Weights of a small transformer language model.
Size: 8 layers, 8 heads of 64 (4 for keys and values), vocabulary 32768.
Architecture: learned positions, no biases in attention or MLP.
Training: a variant of Muon for these matrices, 716M tokens, 5464 steps.
MLP neurons of a small language model. Each row is named by its layer, matrix (gate and up: input weights) and neuron, and shows model dimensions 208-463. Each number is 128 + 32 x the weight over its row's rms, rounded and kept within 0 to 255. Numbers have three digits each. A neuron's up and down rows have the sign that makes its largest values positive.
Before each neuron's rows, "fires on" lists the tokens most often at its 100 highest values on Wikipedia text that the model never trained on.

fires on: "9", " with", "7", "8", " as", "0"
L5.gate680:122132155141065069129069146082223101130155111143138123125101160140138130117105131092133088117071154159125122137154172140155125122087152138092152129118120211116164130132127086185165108147105113095119073111166118131109176073125094095156113125079099086127087091144118139139097107103140136106136173164105083116164076104096135167140144156158132132120140100145107129130130171171158140173129166160096135118123087086080164153190171147148098098158120103182138162181145151122135108104091173120101134079115150156044116151103110080126105087123102114129103088109123132140144121108145140134170147138140163115148143099147255138158107152172101083107131098183141121104147155146129137139115109207151188129132117164150105132060136115131074169125064111093133129135178207081162096111162156
L5.up680:132085195137151136117136125092152119118105159109131068139095094160087120110135114168164071101157106111097092077187150094043088097128149150080195157181138162040173128147145155161129146083164138065157157148095164123143190095074146105119092175112098168146150100121143152103136095158175104123137114131114121097138176160066083142125126079165137116105128093119111077056175109152122173161074162061126140100155105136079129096155119074139096075099135167121129078112073131120121121126157132115124076112092180104051166125095136100175152053098133111118085109114167087225115188102093126126087117124150162127119154147175140147172113127171147090118159148143203173100081170118119181130070111135130089102147135154133110181076161140089081104190065187144122138118128215151136140145189123

fires on: " a", " the", " who"
L5.gate1696:135123120080127137107142090153141138069156071148094148117115089128130157143085100156179112147112176130094149140175110117171126100113083142094078099093105089146131176165105112113124116139132174103186141150109132118148145089158146158131172201081114133161107183085147127068110139117094100172118099150107093134164129099052120109115162088109126120146155142144110144163119114052090147103149113109134178084079100127107118122104161159154152069109152109138070188158138163073136099120171130142139116138097135138174112190129155136090099142161079086194097144137086148071147111099150170119179165086123132110125149184153154150078121118117104120108123120116146074126070169096134084162123129132161178088137156102101096172112097103155200120092128123077121128142190167184110178082149183
L5.up1696:134137168132077115084150095129150117134130134144119158157081167127143177148134150142124093101107115127157133155186120163125096177141125088070115143087138118052121140151121063119126074179121153103127164086083102154116134127179128061139159127110118101168080160135161080121159120156034129104192142131079107153134149213124100099141162154153147121116109105106121145162178113105128183101110175119141125086169088098087145101091152085099171137109156092054046180102138133146122079105088152140158113163104105157136130142171158146133091106159100134135131106133115144055123032108115120089156124070099135077134141157138134117155145107193100128134159117141142127148147107162064097118108027112118144100077162232165105146132097155193131111076142107084130131131069110145102140128141145

fires on: " ", "2", "1"
L5.gate1119:137100127105173148062143146127108099176120100096125080124132141112166120163098135129148066087097154116141165131117150150125119138077144062147125136226127152095117192143129142124196155100130102178140083137112142068083100119146127132133121167139120178141129065104148152102117152136182105106141114129168097094090122158122177136143101151148096128182089158170170065150097165134086145104185160135117109173112103122133131049124132079167152105189132142126150108175124157135150166136183112130176164128147118126118140151137124131104060121194129150127121016120182132177146158134076145123135173124136071120093145074089142094086089168120142092127151159098138069121120168072186092132107128080081202145195144128093137115160103146128157128129126206124114179180174181166223133164136071
L5.up1119:165099144121135113112146105156134079168153164149170165061100076118097153157105093135129111100128135167093136192162170158087123127122114129113112133155137199118113153169137101074152114098147140104163130142164136111076146121112071133099146083130168147196087133106157119138133120134144185119145104193093127127095101112095155170124150179173137134148091068146094171147146080091128145131159119158046113137099166181112124135085159087111102112164127143123192096150119095091161195161122158110178099113161190155160068164155068130106169121138133104135138119103092154150068098170138166151106158111150169122160175137110127157083127108139096136171077143162128199100162118076181120152066114097159066116157189090147157154155102128173150107112115115141156164101139142177180130057140174

fires on: " ", "1", "2", "4", " I", " II"
L5.gate1285:140128111185206189070138151136175140138181168207114094121177081168090139088127126131155130109127147100115157124182142086102161135104158132122096177107085153136177089125181069129054123180158087170089102106128094142042126153109118094087125136107147205101201154118153065153166137096115155119165164140099151155170172117140145161128154102144096170129144146106162185091150106136116095138152163124082155097099115144207129159083093075119079111088128102145134084143085113101133104067107127153154176053141131099164144133110088140097052102149173174093061129072115135124081100159137068105144146128135142140153125134089149113173118109122135169135142098128103100107127167109118170099148119134208147085175098101131189137078111165131108073082119072150139121117149127177099143129102153
L5.up1285:126181152180155155107125116140106213118185083177136108113149027115112122112108181130176136107111104120122153155197151093107171113077185119115108173123082128130151126172115144083121104185184144181095079098134122111133087144107096110150119161110133173135210086147132111136122143157140119129149115145151121196119146146177099159153157151092114161118150082124141123100195068060148161100129049125157111099127113147141158151078059121080107204114139106155125109140134133094148149125140121165111152103132102103136106172147076068124140113160134136071101175094149155095101123178168103097129150095184099154171158174078118096107065142142140102072103178114114154101107070183106115183152113137179128142121103120147151151051109135155112128168176080084114125146174118123129147128138106

fires on: " ", "1", "2", "3"
L5.gate605:113093069133171144136094065160102154156161049112170148156107090119200185134169077173060137108150099123119156165083170164139155116105164126087104115113142143140141097122169125186153115127172129159119169090121139095121105105088066145114122110127109134154188163151120141109106058106134103138096145166131138175148164103084125126132122169131129096074140149123192132100041141187095106152138065107146139092161071186153159110090104143092145154158147145211129163093184193134174180098125115156175134102124115164071152097114120148142168182143142135137124124084120183096091126138130136106128143104130062123109122104118105075186098074128140050102142151126124145159179150088170163144109117131084101094102169157163104104119141152138131161106104114149065087203114050168117160125137171
L5.up605:135177076143157132157170059091082166103131170122108128147113066063127103115147162139141079108114123157200102148140109113139161111156163113136153106126168095166172087106138095171111161158103118101119132090121097102120084136061155084164100086118132175127140132173162105131136114133120126147163140098078117137057181091109125160164102057110158156129142134126149105124102109130164119102119131143092110163204123112122170140084143073078164151158076130130143126154124139166168090118104107159150123131147121102122160189131165235183189120148163153133120189129148139129101129122071093139132082154145049112175133168116183114146124106177118117129096073210140159179123099145185117153121123200155167100140153110157148108098134091145127134148125085110132174105139165095175113138162149

fires on: "9", "8", "7", "0", "6", "4"
L5.gate297:104150174125095141070136092108115159091191157175134159070127122124162124132180100079086163143118161151162143131132139128110131135125115148086152127125108165118062146119096096156129125128153094080149111127116103104104119123164142136115212086117149121073143124115068179164153194134131125117128134171114116119113128175092118073144126157138071147097100113200172135195137106123138078082144133104100131115152151099170093161183146087152117128157073163119081168076112049151078180133083185157138124113097117154088090107056131153139095191127147124111111062159180143074151112103156133171125139165160157101166129151044128183154094102188140116071137192170138134139157180147106166143105110088084133104104105151152103103114150088186112117181167087162085142120147093104122142129137110
L5.up297:106140099130116198098171082111135140105203046178160117178197118112159116138150106089095178109127124159138134192095142137162154173161140090076119098117089116097092111141093112152103138118109118157079130128142100091106119073155158153168115106106113154064125128177101074125134109102122178124100114113190119097163137132099126080183064127097086132166105154114109138142164164092119112073114137168095112143104131141183164155142161177068084118135130151089081137106182122071128109127117092096173127134152134152124156131103180074123095119096105151134156119199112119123119143172113133142181135158125088108163153111086133142148121167123100143099120189144220087170088231158054175128085138087062144167130143166123069091101125115151107145141127117120117141094136153100140183088160105

fires on: "9", "2", "1", "–", "7", "0"
L5.gate1088:051083149139115144161169185129114221127157118144150093187117151102111127095196136134091090098128159121052121108178094108161134142145149172065087103128141110187067146150086099227128081150089143142102094147118093155126135108121148162126128111115171082108144131143124113175192143103143112099122204094085160110132136093146140147170125119071129154098168136090101112102153096178125164128150106155151160091125153130077136163145071145094112130122094122089100141160176179132082127159067101130095110060138126173134143095201160127126069073093122133136191150172170149132076085118125148116117139179142176093107158169149141138178111132159110128191180041106163099134158194130133184145149098105150118120075133082098209123118138141177126149144152136109167158104126096119171104108108116
L5.up1088:093089150090113155138125130069125103123093145139153126114145120135149098079175068134139148204082161111154109142155163097155076154116088073088101115137124089154126094174141148170134120100125122096104143066118136105114147147121103139129064182103167141087107114155118087080079147090134132108135132115100111104132140155048145148105155133130154091129145098132081126134086111190081118166143192130101204162121116151161102155096099158146149089148131106125114146073138126183138128198137139213163117082142133127121062160142068150159147158185093106135160117143180115118186114126100116149147127155148160138154126052093102077156120070169157120115158120135114130104177153086142166119140143111191213146141154141172117146133074152056161156113091198138135147120121153191111081074159119

fires on: " ", "2", "1", "0"
L5.gate552:087144138082077156084168119101049138174083138157098091081167105166150102144157155146071112073156094145148171130132136140168176155116120132102079140170150135110121122117070044094180156143111124119179175106148131032115120119174137145142084122124134131117179140109124178131179128146146149114090227168102102132117084074126087138155147138110114112066166142171133076109187153161107139128131130184118100145115130056112156118126097143126142085134188148132195127118177125112051123059143115149150163086169131136145117117112135115100167112149168130131139154083089129163126130149084060120135174157120147097130164086133134105162128120219111100126146115065057109125188136094147068121131117065146104161128178194142184143146072192124153165157099091186124130156187119109164168098120136
L5.up552:096092063123066159107163134115119208149081119176112116061174075145157105157094168210117069191148158178152132110110159123129126096121134162065097203132105079121163075130078191098143107143174175085126095139148101097095136130137123184153106149146142101101102122161130148168120183113121104161125107114145114101121080064091142142124141095081133127150065063121119096145111130176074145151109134111142138090148098105163129080131102159117171130138136125136150084105134117166099111115137137177117176165177151159158145153164123131123126133142149145088109083148115110101136097174099094103088135125208127073119180137182097100133079096110149125099142076119106132119170044094156126120120172127114175115135116155165112203144112151058153182096093165157132140117152107105139104092126117

fires on: ",", "0", "1", "4", "3"
L5.gate432:155147160123165136150109132193152139114139085142158179204128119145057150097120113109100174063119121144153117135151119145071173154123161162098107150142137100093070115198148103136130159098086116131175110082161105090099090134167138155063142128150094160158191107144074062085176136172109143146109143066123126112111153176124155087191097149107129182151123044096111174121086137224158147130201135124123137088170153179156117138131175125194110141189127090226137164142196098095111122132137059107135123138091190069115138107098091162150068093101132063177104092096161110090130126126086139133114157140140149082132149074100131120128119139113107117137119106181125096168103126108143110096133169072123096204087114108106089098122103154171120104108137072130170171123155092167167150108141161
L5.up432:061188152158151108174136079140154141132136141156199159175073096150131133177153100155142186159191174141191140114125143111112126162099111079138157130136172164168121116188151125178148108132141158168167095118128121148185092147080145177118197161112092115137153109162101107198121086127079153148117139066117187164131161180154101106116103154141149074123075115133144160133109105076127126128125124119129134106114077071187166096043136119125123199132125157125129164164126098178113157156114122152086108076199186182125164135121112062126109110164167143230119149112077123089102102096100147118120114078109129118115096154099057078107048108129122144090142122098153110133104067166168100145149098142092126111141144083105140151198203106113124139115105088105159150168149121126125161152132135

fires on: " A", " G", " B", " N", " F", " E"
L5.gate1150:137143088217070175126138100107110107136188126150095127157122150146170141152111111106128155104086141043151164132192086151134132105104139171093151123126124166105160137171106088121101113172180150181113115145097148122092136136063115154140128150129110117120128108152119128138123152112123157111110192167144085115124133121173088125094164119141160067098142110119094146117090088082134168119060102194124177133115099158122151116137166065093092118103173093152089091147119178117086140180101102145136074145084111131190091188113126159091068175178077115164105115126107072031125142069142079123125168112185135094147207153157139138130169136082158106116138130125117087114044101142135171101122103181164144154141146087093077128115119118152097085128150123144136116162171080133110123085182137
L5.up1150:182148105125168086141136129162130139100162177136157118117193179119150120122142153180167132137086107190065149096147118117156130146164108092141119113156072134078127155109138133179100087097122108168075138103147116075101166105079125143081139155169106124100114086095128115056119126130128116101163121109123142124165080178144150175139182096211098113073096146085102177134070146143107168145148164064108103127129152117096124157129139132144187091132144113126120092110090139068111167175125169142143162140139144072086145099130120120092142147173143132099124140137090139060185137161141146174124106133087113147119139141129184123101112109155104136128095107068190093090132144126127145124153130117083151121173113107208115071115111133076095154165107071066127048157114121113150063100167105

fires on: ",", " ("
L5.gate1006:126094119114120096098146121050154113096166190171125093169092124114187103108107120167219091071190124151134131160130059065130110122101087141121125139119077090110163126134209110162090133166138086113159116121116134156110195116133078132117172125138122085102085108136192148142129141160119180121185136142138097119124138058134100165158127109154153174148128078067113153139153086120138142132105140155146130084107097137131121145125171126125142140152141076148149192129167133116094133102088135110150168225129125128132157157132009132131068092085075105064069141096142077140150149129121107139164120158192112120111152194069135106099146088151132123134117127087161150099075108120094141121160120111177156111128129166124111140128149140127128108138061096121142091113109114128123142164163174
L5.up1006:081127124072096100095100169163093114134097127119172175118123107120098135073152147131207101130130118142123100097120109126130172087096134169123148114120141139151103099119122096123141139099106091126125156015156084161130110087116110110136168118152114131131110119159124085129130115148160142170171164149125124071167102091150117169115103141163134139042117084074140110143128147157247159143084072157164155067126136176148187137130170150155066132110102083095157089060127123155165167079123133090065116224141114129138210103120100106121168103091131189135150099131153103168185139161121173137139181112101159178100077131116148156100145109147158156100132094131098087138066151156136133157127130108189102152134145168133123104071157172176101143123112158130164147126080165139161112141107163

fires on: "-", " and", " to", "–", " or"
L5.gate661:114119109076135171159093134147237140102137068135131107127075111131083092145087104151137114090171128142173120098121045040111109107058176146136141121137068138154182131108107056121220131137143082084136190106175114113112088175119138141103130136087131134069129118152135152092111121139100083125172110101113138062134146118123110166125152125111143115163125169127106191141157125128129113139142163155125102104150075175162137116143127111096222150133120145126126111166169103083116113109152077104130151127134118183146142118094101165090094163145163104105037219113142122160153154097203103176147107103150128132134169150099078117160066123103146096118140175131152092097120142073138142119139152178153121129128123115178190110111078124108178137105095140139174160093175173108101119118168113
L5.up661:117077136103157138173105153130169193100167105129115135105075133130121130061133110143111062117127107107156109160165123122099136103060108110123164119171141100127162143153175077171142143160166098079115156122158097055134105229129202109150089159136148099094143198105133091166148107178117090170114165083138106065116135115135159085173187141162112122128073140076124181129066103122113106102128101150122069113143032173125167103173139095128152121125142072122144053115152150161139108150143163067120131091119119171105127100162103180085171154179104170125102099110129140123139106131141140187116185103144164096163133162146151054148119146125141110109144159155124118155209078141137138132128173126132126157059120147155144106097125135102167101152140136163125128185102154089098106098160102

fires on: " as", " \"", " of", " the", " a", " to"
L5.gate1030:113140131123083132186109118165147156143145086115154104137135143113020077085144174097062139119119162123128208087125113112211114070161196105124159137179112105136149087113085122178126115145120114164167126104184185117150110160059107197167077098087133156097125155110096164146177173106091135163122143126153133093105100106120095119140161163139093168116157119159092079114125126102077121100124175122149152081066145067154137084137102130129139078143132152131174155169144135185092079116081141085147174104137124152152076186143080155108110130167137138157090135054111131117158109137117079154175139124154117152098106094098179155084097148141168167184103081101086167115123100138168139132137168122176160118120131143088144069144116101176137135101138122169086178162130181150107142044084132
L5.up1030:126108145192113127173108051095156114134099130118115165116190146089073118142070130170128183108061099146055160069135123187164146131080159130096078116129127094174124102153115148113105137091118151154139110126116138112137125133126140203141154032133176158141124094164162107108100105183131190133092158214142136165018157163136109159130147131135158074112138135115160078154067139165121134144105162122118040136100085088104172117149117113180100154152088135136144142161127133113142101111146136078118109135165171171081094142135121174194145182128130131088175096111106156136124159112113126121109140148175091195129117095180102076094158111110107139099121139132118171058218126096108092141142150142138122185120160159183125104152148116170086132164176041111151124133124119162138158141082152

fires on: "1", "9", "0", " his", " ", "."
L5.gate1777:108087115122105114078144176133112150129124091099114052151079148081144157095109127138094077153118148135132164114143127135141038139155104108169091154139092120088143104125099115135153112108125145143116120144161167067139097209142096159108094176129144130075118155096139132149146133114152128129112160147145053142118131094149137192154173118098116161131137080118106106102123150165098064113112136096146146108136103128143077063179106101113116105113161142197159065119103142133086100096166135141136137087115114171119136126097122117051144115128097184141051122115148120087118160123130106155113079183169086113080112093065149133134101091135173074085137131117137167109143127108157102165113100099159061105113153155152114137173104061131145118149108180091108137177179131100083163117087139
L5.up1777:128110134121151144126184103108142093152097125128108103077160107111139118112197134152159047131100187135172111144117158142125087119108128129146124145133114135063161162108111166103174140151111168124060095138104175086122167147219094106108058129132103181173141143121111149151142170123093060123114099057067101150140160147161138155111154196131106135116103089148097117104199148168123138142107078156150163180149145098141083144165134122151097147093190142139102117151081121149136066175146123108103150144162076161141136102183152101091136108102160158155133184070153194165116070120095171103128186167170170155124167136059087141125120125140172183125075109101129171137119156132110101105131096108136130149154097195134120081093195150111112123135131099077127129131174086171090086145149096

fires on: " the", "-", "p", "3"
L5.gate1057:139104142113151090162117137147146161102133087168088176108098128116079135122143151110128088095113140119119105050093091125118057151074138141125099077143105108149162152159165169119115075153093153052135147080116147169069164121177083105116106204113170184126078117163123121109134063172100110100132129149118114092201157102106116181126075093100141160144131207145091130158121134172174115197119151109164150115159122134122104215143126124125150157167112123098199128117080102119160197093140108114092127111129144106149127090150170193144052158127056159143079167142060175132120124124138130094179092127128125145122207134083130149142123153170124103115126060106129117197113081172106110126089106170100116129152112102131169119111165114165128112150108117137160122188155163096168190161122161
L5.up1057:075107164060169093136115161133148112142142146180108172163142145176082096170114108137120131153124085175162102158165123150171131114077139126114109125098170139088115136166122094166152085167168092152130129105153102173099136103119054189143105141096147104103133110101113102086086111204110090108144107161145186138117108107099143206137118113133119117135157197161102130123126083096144165117090163132110091123125120130165090154072095149128104087159155076120131148155082144155090173143112101101176083134119134111141097081144157146102090127100120165126088164135188142172121110088136120139122101163098163116142151154051142093140139162146148107096131137121150152148140054124153123124142151154110190152093090134096093083112118128168050155074079105066125132089159100115147122105140118

fires on: " was", " the", " that", " a", " from"
L5.gate384:152166134060156105175155097118147128103098070126159093132086146142176168195132117099079084110114149140074100132130086162145109158128099163104157129065173145098137173138136165077152106071138130112112098143105116121160138119101133143130082130126126094103186118145128075101156148141100110101112149139094141145088127128155098106081173145180136078168093113150113106161126100123087139118067073111076165083079105126125127115151163128134153107120134080014113115154055171120144153140085172146179153144117132119076107158115177126122048087157114097114163145163109130139123152133147137128169113136079161134146087053097145045120106112117115127103077066131142099102140117146169166157131103151099130113134165139145094135162118139131181179150132116103154131131108157120125191075145077
L5.up384:128107176134115088118132079112160099167062155123130125153099121125108201146044150145069064132166165107133127088150118116121145135162097084147068143071164132145134201135092150113149144082151182146109114125163177136160110099123090064100133142113122112100140123131157138109161225107093129168114111086114190142158116127129115167135199181083157085080147145171173131099120098114113081131121132092100103125150060130137107124087138086159092123131077120103056143084094145168127126107112194195162118172193169148096140154153130184163132132127065065149118145133092169131089127086073170135113123130158159141147121108115113177118137093153071142108102053144156081124160151133093089136106054090157153093136179063143092195111134089146139121135152085127142137152092190158186161138099101

fires on: "9", "8", "7", "2"
L5.gate1619:127096129193122135144138119111139213163177124193121131099072155136109112116115099131106114084116161116075157205180155127128134105094148164134167083178097102127093062142099157120148080122147112131072224162135165108086151110149144135122123133125152042111159144128103105178124140142140137073093156198179129151132115132118174081194093092128065115129148111153110105061096128124156154169144102145146125089097157087120136184165116071109111107098121157128166107099128113117115090196110134128114130110091096134102153154183224137093123101069107128099122092117214125132136161095161125199165109153150131109060049141175110121130161117122103105089122094189151168116129147143103139060129114169106125112113129152098109105063115149111124156118123143098109176144108105166104152115120075
L5.up1619:135088158138064164062101129143105105156083121123196124079145101132131143124145215133157101125180133156167135146134122121140186115161140130110107090097085136143139105080114108144158064145115147073150113060122127149126168095140082132109121166109132135158185168167119129174141195133139151105155169145167195123110110149151133170127062149134120073122105164129160163104088181085151100140126072153137163093127119119167093182119138077132107098128169144120104167117131148106118182136162102154129099109090158100124102146121108120134172158163109108099107142115046121117113155128142124098141124185140157140117129101115133107110176136117105070148142112152121125119163123161100098055118119144121094144101104120099134176094092153106105083142114109101138125097090183195058156055098113

fires on: " ", "1", " career", "0", "9", ","
L5.gate1413:129113127170176154102091099168108090124144120124184133119173122096056117118152107123108100141155144149156136143141155130112081125112118076099057155151090122181132070156147069121097125169136148104128136191147137161066135125127148145143124100141085145106140117096140121140158199076159121121167142136129063137094122187063105093140085116150118155154147135107152170123134186125103168072109188125123130131100129086145094139159098134091080123120134064139143108129113104073120147119091138141102137135116142134148083097144152113158157101137104110130103061113130147098137131121155111057120161135138131120175168095150158142131089082134084122154141126083109148144131121127174158137154064110147099093155146081110166122145081153186170104183175170039128129122086192145133140107150196
L5.up1413:111075157135198087093165124125151112137130130133107126118175154181099071139128149146159116110162158153125080114124099124104132143174153110065111113121083141093112079181144140095168114186115152071104152156114163123107173106124147103120045116156174141116124128074164103117211148131128087153121180122127131114122170128106101104139132104124121197161099133124142219135130166129130157093147150171051149174116152089063121066159139123168105117081130166106125107171156126103139100052091116146147097102120143151153141110123152118140153104124110114201161032091093171131118180145094170113099172177098162127136160175143166173139125120129108165101148131135175141126125127084108160127128118086127141110103092092137160098054132145162216133131108163115139110133095210167107124109112137

fires on: " of", " the", "\n", "-", " The"
L5.gate1191:132124149189140093100142142101104132098172146092134106077138156155173138149136138097142100124119146070098119110127150110195142108115114117119104132090129113188128064118147147129149158170154160128163072090117122128162181077111153164157125105134164115154143150115160211134152142112104119119099116153145146149147129106129158161143143097100144085084067117134118092128095108106130142218084159083169119104130126096118091119160150115169153157102152122124141140157122170143150128194119082105159152063130191080097164088128131109130062126166128157127091165143104113074129082189148133073124089145120149082114167140127103116171095122068204091118098099124086193067138101170104154141163144149133128148173139045123131136163159145147169112107140097149133155169134167147166106163133177
L5.up1191:151122203198123132165141131131131106089132163092107141101126143108076128159127132086142140084085105075060070111131145108149092145155125144113102108083153137162149137092143154118137104182118167139127136175103093151168147089126148153126091133155163151143107117140156125130110091123164128133128138149141219126127084141147133135101202121154142076165133188081119073128189130102151106204057200100133107118118141205143075099108142164105122146125183094121126120103186155067126140143107148089129125155117137109156133052140169116169140188118011114133127092125146082123168112080181117124103125095141096099132156126126162186160093138110115117066108177148131122098077139134121050108106124150212164175133100110094173150109055155117163175194101122128052038117156149152102152154073117

fires on: ",", " of", " and", " from", " only"
L5.gate1111:150100127121165152114149076132208109082063153151100090140132147100092164125148149133133166082148122104057091093092130094137118129147120081129134112109138087089166118116167135150085162102115080130148162119095157075166168155152109070123115091116176116124065157111099165172194150134127147085150135181159110133094142129112118170123140107113197162112064154153090184100150053106095167168113126144060128085106144051155124158095093062088170129170129121066118119206130152151131153125105166108111094145166095137129117145110102106070129090150080115118185136106122115124095100178100124113170174155143124130117138122132080141083101048080157086102140176155151197129059117116092132110132133119167154132143156151134149160128151126097170134178118113118111163100161112109151101074139132
L5.up1111:173093168076109139140148111158099120176040163121178074135096098092169163088085076179087100136144138059076145108156120110141139150146111120123105160112138125128161110076181095128121110121146079118127117051100117132082134110104091132159108104163118093092106129164125125155175170077147097142084158107153150140097140170125175111136136149147134155105082154185109139131129131085122106070136127150173104125165101094085156120126166112133158139137111111117099108147125173111156122100119221181112110163176077114078069145094154201114137079139072127179189105116108167136139065170086120139183144140156118141113161085171114090100179060120127146108211141143111149097104092099099116134100060143122103102190169126150158128107098150110153068163113109082156134119136103152147121168106082

fires on: " of", "-", "\n"
L5.gate1701:052090125166184124148126092136091153086081076112158128130116137146105102189137147112118144118093109116114106076146195148149161170202123086087187085166194139106154140115131070109172097137139084151110121117128121128035097114131147097191110112144116156192168082120163057118144196107138132072094163094181102151077090176109100138133115127095108133106105135206192154121108178121150065140120186131113149105126110053127098120101087139109126083142151098122163156152149166140104139173161081089052140087151096094144088170140121160123101136125149132121075138085157090119185169099107129078138166069139091123112172137109066146170089142128082102140127121135151152125109082168101162100136120163169192148125077107116157151173120080116140143146176138084139142142118112137159093166207111
L5.up1701:117076143141117113120129123132185111120119198147131162158172200187085117143100162118106087100083168178095116118159198105086142189181131126104128168155118124145118143140126130143134128182115098107142192108106160109135174154042104154079142092201088154185121208117143103162114140111106104130149118110139091144154098159094170082107127109120109107112160115137101112126132159077132126081136112075147048153109109142144094161116101138156127124182108141180136085129102131147115106099114102046135139087101105063130143127130156132130128151103122168132118122143151077113165148034093132115192149139170106215032146147086106108147087163139089111108153149183118148138083078065092098095088134121137165157142142109189166190145194129108116099105166096141115165133168181178109130057139108

fires on: " a", ":", " an", " the"
L5.gate890:139118166128124163128144127126089083126135090106056074120125128051159067216105143152091170173166171135176149166157126063029092147111106168096117118072108087105103123155189128167097121118135199129129087142133160131115147139174074139110131130156106167124124131097167102158134121121159150114151124056127102093108118197124092087105103126123149111125072144119169104116149070177127105113131193111137108140134161122163099079151111115184101135122145167153118134170055183108109169107111136047172134125151092130178092108136137109092197126148076079150140143092085114117096138133102111135129115098132113125114110178130102129142114154139169132106072196130161124168128156150161087166112092097094112097153168096118124127181087131100170100140155136066137152131104135070105137087098060
L5.up890:159131138081120147115139104108142128135100128115052098134225111131152136196122092210095102149146202121160164148135113139165102122138133126081121083093152129150137157176178146057114101096205113162116115160178173143132164128166101150097144128136169171121104136121096101108096178109130126135115075109155121141138096117094136135108145145110128155180103156144166114203185116123126167107126172149140112097224155099165081192120116106182060148101150154098161150144086149124114103079145144071148162107160126101148130117127109137107095116115111140133126116103084119126165194141149123145167125109163113232148178163078172114180101153141103146100046069147131123115085061059136137132145107113116044123137105144173147156148097110159160141188135107120097163157140078122134149144094119

fires on: ","
L5.gate1160:149141130146168140077120088151112088092106143147125101134120136194167146144135191134175077069154110098164107138130129063077164134107174087143047187164080106121141230154124135087138157108143089153103112170095110083184143139117128140093168126192158130121117159127137166077086167104147103110196136095155168123076131180136107098124095143112149194102118170138136117098112197147115194118100125140124194148133074112186120064170180111121134166174138137057109090149119172120126118117111080158105122133114120101155120104082119106075116106111120122095100112081088182082122133169088120100159187183157096119115137121139129139075142132121066142140152089133129110088142091082143146089125118107087125106171115084124137144125105079127126182108134125120162149142156121167141093111168097
L5.up1160:118112132129196132063167107110122135090086130160162119145076079111072142147065109196117063088145111126156111130127176102154144094073148171067089114110078133111124163139142123058125086100140110111142104064108111169105101126112141113113178071109090103121126161151182109187146142092113130182164147104161218116087120099096147114095069117120172148107135126132117106088149121121142109096121086145146182119092106139140123101180203128122104100162110179128168137123078071070112163137140097112171127166143133145128090157104139063135129103120137126128085119120130106123127099157146100177139153083134134081127135166100192105083091140126145132156102147062086194132173057066109072107138065150148098140168127121170174099126143135157187145106100061131115161117188123108158131114109175

fires on: ","
L5.gate1637:053098164128103088135162136120094167075121120139154141074140149132133123124156164145206103172108185129131073139049106106123117114107122115129149041105080168110116131065087173136071136098124079055177089137108133118156055086119107154105111124147155134119205083147136186199117149082092073122159161105093110118148133107135102162126162137098137141143124095129055128138085137099109130104206143179146120127101127082108083134171126166105109154125148078170139187160125103061109182166153105131116059111148136139131123211118108079124131139146129108100149153133158117180182127112169175154102157094117124143154142123126111145118065096083151095133120195176134158102129137151087183106105170073125193111105088126151154099136114088081131173178152108162148113086164087152127110125166181
L5.up1637:111101128123062138122074105139073128126175092129160169104121134122117100107099163127169090173086212143127151162066109093067162114160111158126106075138117126109141159127105114109082134170117097117147120122099082197127053156091174175131116129166116112118082137174100117144113161148087085120141115108121092105139129092076081151143149122113167159121138126129095084085071182108111160083132108092123127094156118077137118095104119128171099165149152133108207163137168171074143169118139086110056111062135110092094143220108092081120137109078111166086138134123124160129151151173144148090108129116104124119191098151104112139150118111144074070138126138139153109106139146121114129143085147077146167114110112159179128113076051150142101155150083187166138120087085092138148120153172117

fires on: ",", " South", " New"
L5.gate448:146141062120091122105130081071114187102125129098142109178145136137179136153085139075131098113157145117136096147165065149133095088155162146122126166118188140119086121146126145119111210188138136092088110146083163126107181089132147147109129133148128096112171160146123113148121134122098166127114206110134155176113069183138081136106154043162087177140087147146062128144125072116136106140120073105170102141119058122138122123108098142076166136092115105111095117140165168183122143077139164141124210173153144139165129098151178078099162107141099143121130141133130118144159158132131097128069146093196103109144111162110127185083189167116053076142077124133120084118149097115089198158073093137137071090128164156162176173132174119165107100087185164112107164100105079125141119103153180
L5.up448:104129130159103081117085110147172088092110156108108106173107099147065129112222184131172148140066135105132084123125131148117123111141143121168054100166080089152063135130117089107186069158152152105097142075191129132153103140153147147175132130094082141154130140097168114127147169147165189170090148165130119186134098114164080135152171184144117090149172103147119123163127143117141097121136157163124099128102140143078144102122158126138111122160140126102177141136123131145171120141072143110120149131121126142151137126154063093108115149132139127101156104139115076122051149151173135137148076199086130146144088113085165092133144134142113149093132146111108134116152104162134111191098093158132082124144160121163168088138131157063114087155104175062133086182089134175173084127164148